config.yaml
n_layer: 8
d_model: 192
n_head: 3
n_kv_head: 1
head_dim: 64
d_mlp: 512
vocab_size: 8192
activation: "swiglu"
norm: "rmsnorm"
norm_place: "pre"
norm_eps: 1e-05
positions: "learned+rope"
rope_base: 10000.0
rope_fraction: 0.25
qk_norm: true
attn_scale: 0.125
bias: "qkv"
tie_embeddings: true
parallel_block: false
init: "trunc"
init_std_qkv: 0.0456
init_std_o: 0.0
init_std_up: 0.0456
init_std_down: 0.0
optimizer: "adamw"
lr: 0.00204
beta1: 0.95
beta2: 0.99
weight_decay: 0.34
lr_head: 0.0043
warmup_steps: 408
schedule: "wsd"
decay_fraction: 0.586
decay_shape: "linear"
final_lr_fraction: 0.0
batch_tokens: [8192, 16384, 32768, 65536]
seq_len: 768
doc_mask: true
z_loss: 1e-05
train_tokens: 84570000
steps: 2721
dataset: "wikipedia_en"
MLP neurons of a small language model. Each row is named by its layer, matrix (gate and up: input weights; down: output weights) and neuron, and shows model dimensions 0-191. Each number is 128 + 24 x the weight over its row's rms, rounded and kept within 0 to 255. Numbers have three digits each. A neuron's up and down rows have the sign that makes its largest values positive.
After each neuron's rows, "fires on" lists the tokens most often at its 100 highest values on Wikipedia text that the model never trained on.

L4.gate263:124170109128112149098122144105118093130141150105129140182121129062191128135090164114096107124094119140107154118108130133082094137106101114115121112152111151098150128128153167134169120142117159135141092139141090124138137143130134120112116144143115126125108156148158083102125148099160162140115152099117110124118105135112089118140094140107081131152140154135141128133087150148170094122140111126123134068129131175079150145113161160143116116155160154095178147104127120089135126141135115104113147143151158161130129164137110142158204144128147166168133143130137088118156148125162138133
L4.up263:123136170148087099123115140101127134136113153109105095138127108098129155143134154109168119130107110122203122117161110093135123146109129164122136134166109124127149164118122116132180131140151118169143119131143106130147131176122120131161121124129147121119116126149165122128141077114157122100094139164105108167110138109158121112128135156122119169103109139106125167129140161099099141109132150130130135098107157092127115108155174148122097083151103125113113146133190146115127119145134111125189124124093115089164104134106151114149130128119125165108065146102143172128173127046129087144
L4.down263:139106155122131121142098099164130159098174164101152131138148117143119108120123125104123082112099146128142111104135145126123149086100116139089136136108142149116116145139112142136124101108088134143091126168154100125110115104053180133120147123166164109107148139138127155125151113114114078125142080130140114127131128090156144159099116087153138141158112102138130146120156107121148158101112164116119085170087111108117103156132071146097159127136117095134132126141145124140142128173141156132063103128147109133156157137151161079131113117145115131127097163143103140158134089120069129176
fires on: " ", "–", " a"

L4.gate361:101110122184111131128124117127149132148127110124133126144128093130173116111121152103098120118111118113103135122117127145123115168097131138116119129146110138145123124149101100137149109172149104134172092149125104158159130141109143129121090112157151118123104171077102088092179109107140163106130072151102106131161125142119099114123108188090127104147151156129145096108120188126121148132135150169122116139094131134076128187123118100147097109166128135121131123139122132130097101154126159141131162117108142081139134102130171113144143155109167111118166125094127086145116151115218127134
L4.up361:141098129120165124137146153184113130111142135104115142126143068128131142149141109165120100115138105146152126175110122147110098169108131145132115136134117163119109098109081124170138121156115131144162135125114127115144126159130123172117111106138200099079128133094135143099095151151110172129085101141119141168133129152110132134112142114103076137146110129114119136127119103143152098127088195124130109152086087129130144129093143120160114122157079125099147126106122115080124109094120209136125132129129158157155150114161077131165164110119143137098106107143112116104148115103134120125
L4.down361:162138157164166113138135114127127121164112124082142179152110132116121119129118162095128147129072120143184145131114120138122163122122085128128129120164109133141149138117133100128141126095102113176118112163132131144141141125147171142122157165081119094123115114159097096122131092136128131128095145145115097089190123147135148149107123157117129122127159128110098153144153104119143147134153169094149144137082142137113100138122088147096097148132146132110125129080160138142140111139121135177140091166105112123096149129142126070075181126119103096091136161126156163121093159146083118151
fires on: " a", " ", "-c", "el", " cl"

L4.gate122:160148109134126160108212110162151147133124143168073117170050138188130122132140145089103125142115149124091134101122133121151113135145161115154094091111142130138137112138068119145165146111087128135107122146135130106127152123118149146137121118168148111129171161107165100135199131168156132141129179139092145155107096118154138125146133106114132127128107118173104147145130160096132176099140112155127144129121138151104131118149172088126112153095125135124118123108155167097135124141148150097119119153136121108096138148094151096126138135102136148127125136124150119122138151156149094117
L4.up122:170124111148114101146148131099110116145139127103117133131135113151160142134080142155159141112134129127135121114112119144126167145085159175129112146141135110156126147133115124108135165126130156109120142102079102173089112146131123121152161149108142110096104139167130116139163150171125115142107132127116124125164148158126179146144147134128118146134147187112115175138149119127155138111084140128082133156132134157102111122099140101078105166105101086139112106118140147116104140106108146137095148189107118171120147133093178125109113159148132106122105157093078188133112134180069099126
L4.down122:123121123158126175139140122129134124112092155138106111131131118152094126141113157141095157139038139077111119140114145134167065168118133115117127157097143106129142096169111156140160157111126106111122131136131087105140138105133124076116131130102117117133116078152075105085155119101092128115126156175151105137109167144151146127116170167100117157118160130104136088135130123098119126157135152124130098137117157110157138115129141109125117132097163081093126140102149089156140128113123088134139123108119115159129086161095156117128104113089134141169127123119137074093147146146093143124
fires on: ",", " located", " a", " the", " in", "0"

L4.gate432:132125124131193158153135098119131118099133160129139136142096127180143133150110110144084119156137121151097134090124102147129132164135144154153110122146109099083117130128099150127132154085067179130141136146118105189143113143121144121152148141084148117089105114123119104133175146159182139118076131110116160118095109111145132142172127165143122123100122139139092143132106130137129122116110092126112101158082178169083137140120106130061140169095095171102137120122114117101115100148116099112114112114129163135147148115116107135101145176122159152168134124128137103126123125135122125102
L4.up432:144146152144152161105159131135132122106165083121104139154122118176108142121135160113123126136096158150100119103149137100106134140145187147147089137130128125145116132201110180103104130125082172107131122116078110136184144118156143122119106162101086083120125124115139146164158136114137150149110151149114134137158121111114110134137171108117158140091115161138131143066103144145135151084119109106145123112132160132121125093127208101110131105106169091155107120095155127100130176135101121135101157113137124141109098123131109138135121124109119126108103137091122104134107166145156093146
L4.down432:118187097197132132099099109094121108095121115117103139177125122129131105119139096128118103131172088130115094112143117141114123087172128098121102102115129158101124123128118111186128157076100111133143155135159109117189125119137154126149101145124153115155155110127157086083170163099147135119145146207121116138149077138101109112085151124122160139100173142131131123133145118122135091128127142130135113136108139089150177149132133137123124120120124133136126123109102142138123158135146121134117148102090119125165133149146112123096114100123154120106089141147117131089128096165141092189
fires on: ",", " =\n\n"

L4.gate5:132166115148173197124187080125110176094071132095169152128121140135120127098128139137119125164097163150141123109151100124126105143137162159131113143141155139104088101142124127136104151086118140133111128142109165153142142106135145127104131134148141121110170101150130123085154119144094124182073142150112148130113119107091135090116146166109157148064108121101094160106132116146152133131113105131133148158136132121115148103117156088122104156152130103116096154118121116150132046147107141113104142127112149112108131145116116093182115108119130137103150132094131106123112109142151148148
L4.up5:136137147138138142136149114121121089136075127117111120176104147146115165136141136056157098146147124136127125133112099141164126129115137118141106147129120146100118190151062119123131128138144123116090119170123122170117111143134120097108167128123117100152104132079117185135135130136146127084119134143097109131173111113142129113119183127128159159113140118091143160170137139151147118122145105105089151134110123146177154103067152099120114096083105153124081142153158162134152096128183126150127138129117130150128110158079165121137129103134114129139090127124105113076156138093122127142
L4.down5:143146114082086151183120092104137125110125112104152156111130122141182144164146149137132094159061136153112126127117161142086172139130099123113135129134114115134112124106126122157111134112150122103149098126109103135110101136169127117075127161137154128137173167129118127136117145107158157131089138113133169127113136175134145085106112106118092087154133126090175152134090117146130107102125133111167116121132069147090145128162138115138148145143121122097106124145127095152124126132163117098133090145115122098102125156138130167115175179136163124187123149078161131111105127144124112156
fires on: " was", " is", " are", " |", " were", ","

L4.gate209:137133124148152178131156108128142120110115149158155110130121141152158125100100120136081143171120142078141109124134112164114109141107098186175139118139145167090137131111165124145126110100126117138132130145155095186108128146107147148139103116140155112121116104155164138147135132142141127121116163139109139125077106146153122130093123150118153135127114118119142153141153088126140116153117073128128120161155129161104115128129136168118136125154099151150130180137127120105082115126104167113070143121170182198131139086106087081140123161097173155144138145135146121112145128112135176096
L4.up209:124147089128168102154102120104094133139113149138195136147057120159131114128125122109136148158138164131156101120157138123086107145082142153146134163155157166090180148176166127119113117118109147115163112133136146132101101118117117174089117131126133129106068100154152130132175135137184121149114133112118128110098115124133142155137147126059129121128148122131178147166155115125108095100103103111139104130106088173132086132107118114137126123134135131137120149133114122142130117137121176108083128143119131167136104131116102130095150106095125161120142138114125130071148111083116110119
L4.down209:147158111111135113132126108127148138116208139145100114109125146139107122158179110145114106138159145159134099121191149156111154128122199120099177123170134169141156146159103130148096123124107142103146109103090132120137107118162126127108097148088128105117094113130132118151130125106171123165114126164151107086110155170101161068123121117092140089148152117143109125118120161139128093114132115092145090114108121144106139128135143140080078104141124175088143080144120136112134138131124114134096115087100108126116097150152145150114147124123128119131134096157120144110128119070124123107
fires on: ",", ":", " as", "P"

L4.gate67:174129122095161162105120167132158149103079121121113130145142098099128059156161147116147130147106132098037199100132129121151137113136102103145124107146074185174121100156124083108148118135146116078155110119152167142156111132124147154116130142130095101127173135140109091155148113119119098158132111120119119090111144120092110130098116168151143122118111165108119131116108137158113143154131116125155115118150167107101113131117128134117133125122123099152120136144108080116119060141126126127152174126133118110099138104128122136150110136109140148121129123137150095172112136116151134121
L4.up67:112153109170145130146146099119133138143063128097182165138084116121121130114112142103146110151111133105106190154156154128131124134145141157119169113146097103105154156131103167135120129112134150148116137124108074123166108158127114124132135178086115098142120144126120144138130151115119135143112122096094117140151101106116128096121095144147171104106124126112131156130113167142086133124142123123127134157111116153136120097152138141130108128160146149119091164091081128125160120164206112122116125126115136077110125108083132110135183133081132144139172117147101107139112149122181122189
L4.down67:112104134110128134125049138135089112117116082144131167081125112153117116110119125127149178142114151122145134150109103153120138093161101111137121143147084131141136061065082142136121110157174151139143147118111134143145092113164099113131139130145114114137108109172151126128133132107140136133103152127161111127134141162152105113146122132134125139103127099135162144144105115150124152157116108086162113071156100130125130134112105146142164135138112134089178155092148162115145092101201114165126155138114123139115128126109152160079195157109137122107139104110117141130116162125118153142
fires on: " (", " |", " "

L4.gate127:139140129134183125170164083160138129116105136165130115176114147152142124135115160086124130112123180078132117158082147150116126186125129129126110101126112152138125106141141163162132165146124153125184125100110099110152166126130135172136093150118121127112157113151171133135124154132117143145086127156102121111103117116153118128087102125118160107179118129156135133172125148168126130121120101129130148073117150174097145152120128119098167124135134101160143141150134151142139126107104109099121099107175132105094121131100129155152184125081124162150134186122122127156118153121168118148
L4.up127:120120095146124122137147136101137116132130162142128122152102091110117167147128115084104130086145148144122127181156140134114164137115109105136126115138106101141180169162124156152142170125116120093140143114133116130163081151052144133099113139148124135109138142124145112120166086145166147134099115111154119126151097137149095146122113143145109112163130130127175126097119131121140106126141094112097135154131112171160082102156116112132084124168159099106156139146113072111120124155137138095096072120149118104127109117129106161129149127131087133138115108115110105102135123028127131094
L4.down127:097145105139122115164118130068122164190102127125156124147095093175146126142155087139114111158111128125136139159128115138118174105135110109137133120136110124140139099137108121146087133118184146109152107129096083133141114123125162132174134113122090161151116108107112129123135118110128133111091143147107152125077084115123182095160109134132143110094141096142147146108133153129126107177122143128130150105122079105103117107128134125083100154122101125130115164162124131138064132129144132194102137107108119158127147119118161140081161173119121118067130105149113128139114122167148143169
fires on: " ", " (", " in", "M"

L4.gate428:105142132090120138138127127148094138126070110116164126170086127131182083121151148116131128161102169113145161127160127136127164118097112144132111161130108157101064108145111127085123142073141138079144119107105139142107129154132125096196107085144105115120179122110142126132130154131148176119115104123125126163123107155136135140133160135127151139126066125123125157098173113162127130171139085132124121146135154122126133111118139134103100123162119106122122118140084132117109128139134151150102125137117130123116103117092131051193111116117101090107135105141113088110155122112128154145
L4.up428:122166143073155147135134147138140133110132127113143148132127096150168141126171162094134122164104166138099176096163121118103153093085141134133118132162146140143110137117096180090099163133172163131143091119119141115149155136173111109148110121138092105172166155148118118137114135126117179091097123128101067143102143137145131126105107180092147115127095109110147112098129145145162149129134135154103130143137125136096126104155143081125117132136121123133139131149132144111140119171133137152114144127121179121137066143094138082157151118098128113093139111084152117129111129110167164168
L4.down428:170199129119121148138115116143110128152122102115147149129115116164140150146155141145087102154129130152101099130107123131099116126118126110140133083176127098148134139134118153152109095139167111119149102121135109115118104163202056132114149145121113159106097119142162108153124170116128140131134134120092159143099134127150148118140137142131094175121136092161141147138099094123141098097116106181134135093116141139123153123162121134143147143148152159153109172117148140139160165131163112159124077116128124102120140204109138163094132168102156123139110073095164135135117130147133139127
fires on: " |", ";"

L4.gate349:109134157126148141136159115144130132101096131153164135130097123160097082131124192122108142138073139092075164137084085115160110129124135118138119098097092124094099104137139180152121146102057197146129133139103113136157143128126134125139145144138126142084141149199123128130143124145125146135106123132085136140089152111172126107120113131161149111144160121116132147086130126145123173117124158142129118109109122135097126136142094134115157140132117177154118152117159129132131097129114120098146154147170152124121128129089146173151132160103142152151134146111108099150090174168129149139
L4.up349:134175127110175143143169151159133089155097126121104156155084119144087159149127164119106149133122110128129117092145140110132077115126138124133105136158075168152147110176121105103111159144097151131155099150130130117121137110125139147134140159090111125119150088141141110183178112150144114112090158127115129113151134101131140123132145148112138158162105178123130160121087140137104144071097126097072103146106141155107110096142144129120132121115096117153108128129170132103145178163078097121141151123145118105122078136127155157100118136091143121108114149134123164118122141103080098120
L4.down349:117102099100155195144103130148160107127118115136118141139096126122150125128118072124192165147149138138152112085074083108145158120130119117103135103139113142127137092146132159159156143113130137150139106155138079100156177107109135130119158126130134149135146130118115154106127138102163069134095147136137122130111128136128156105094147111139156130132124153162130175111148139112105124081091161123139100128041134134148187143116110132127128147114122122135099167112167106117153139119135149128156114141145153141136120143160136129145120112139129117130103167129198117152115135108141119197
fires on: " a", " was", " an", " =\n\n", "born", " is"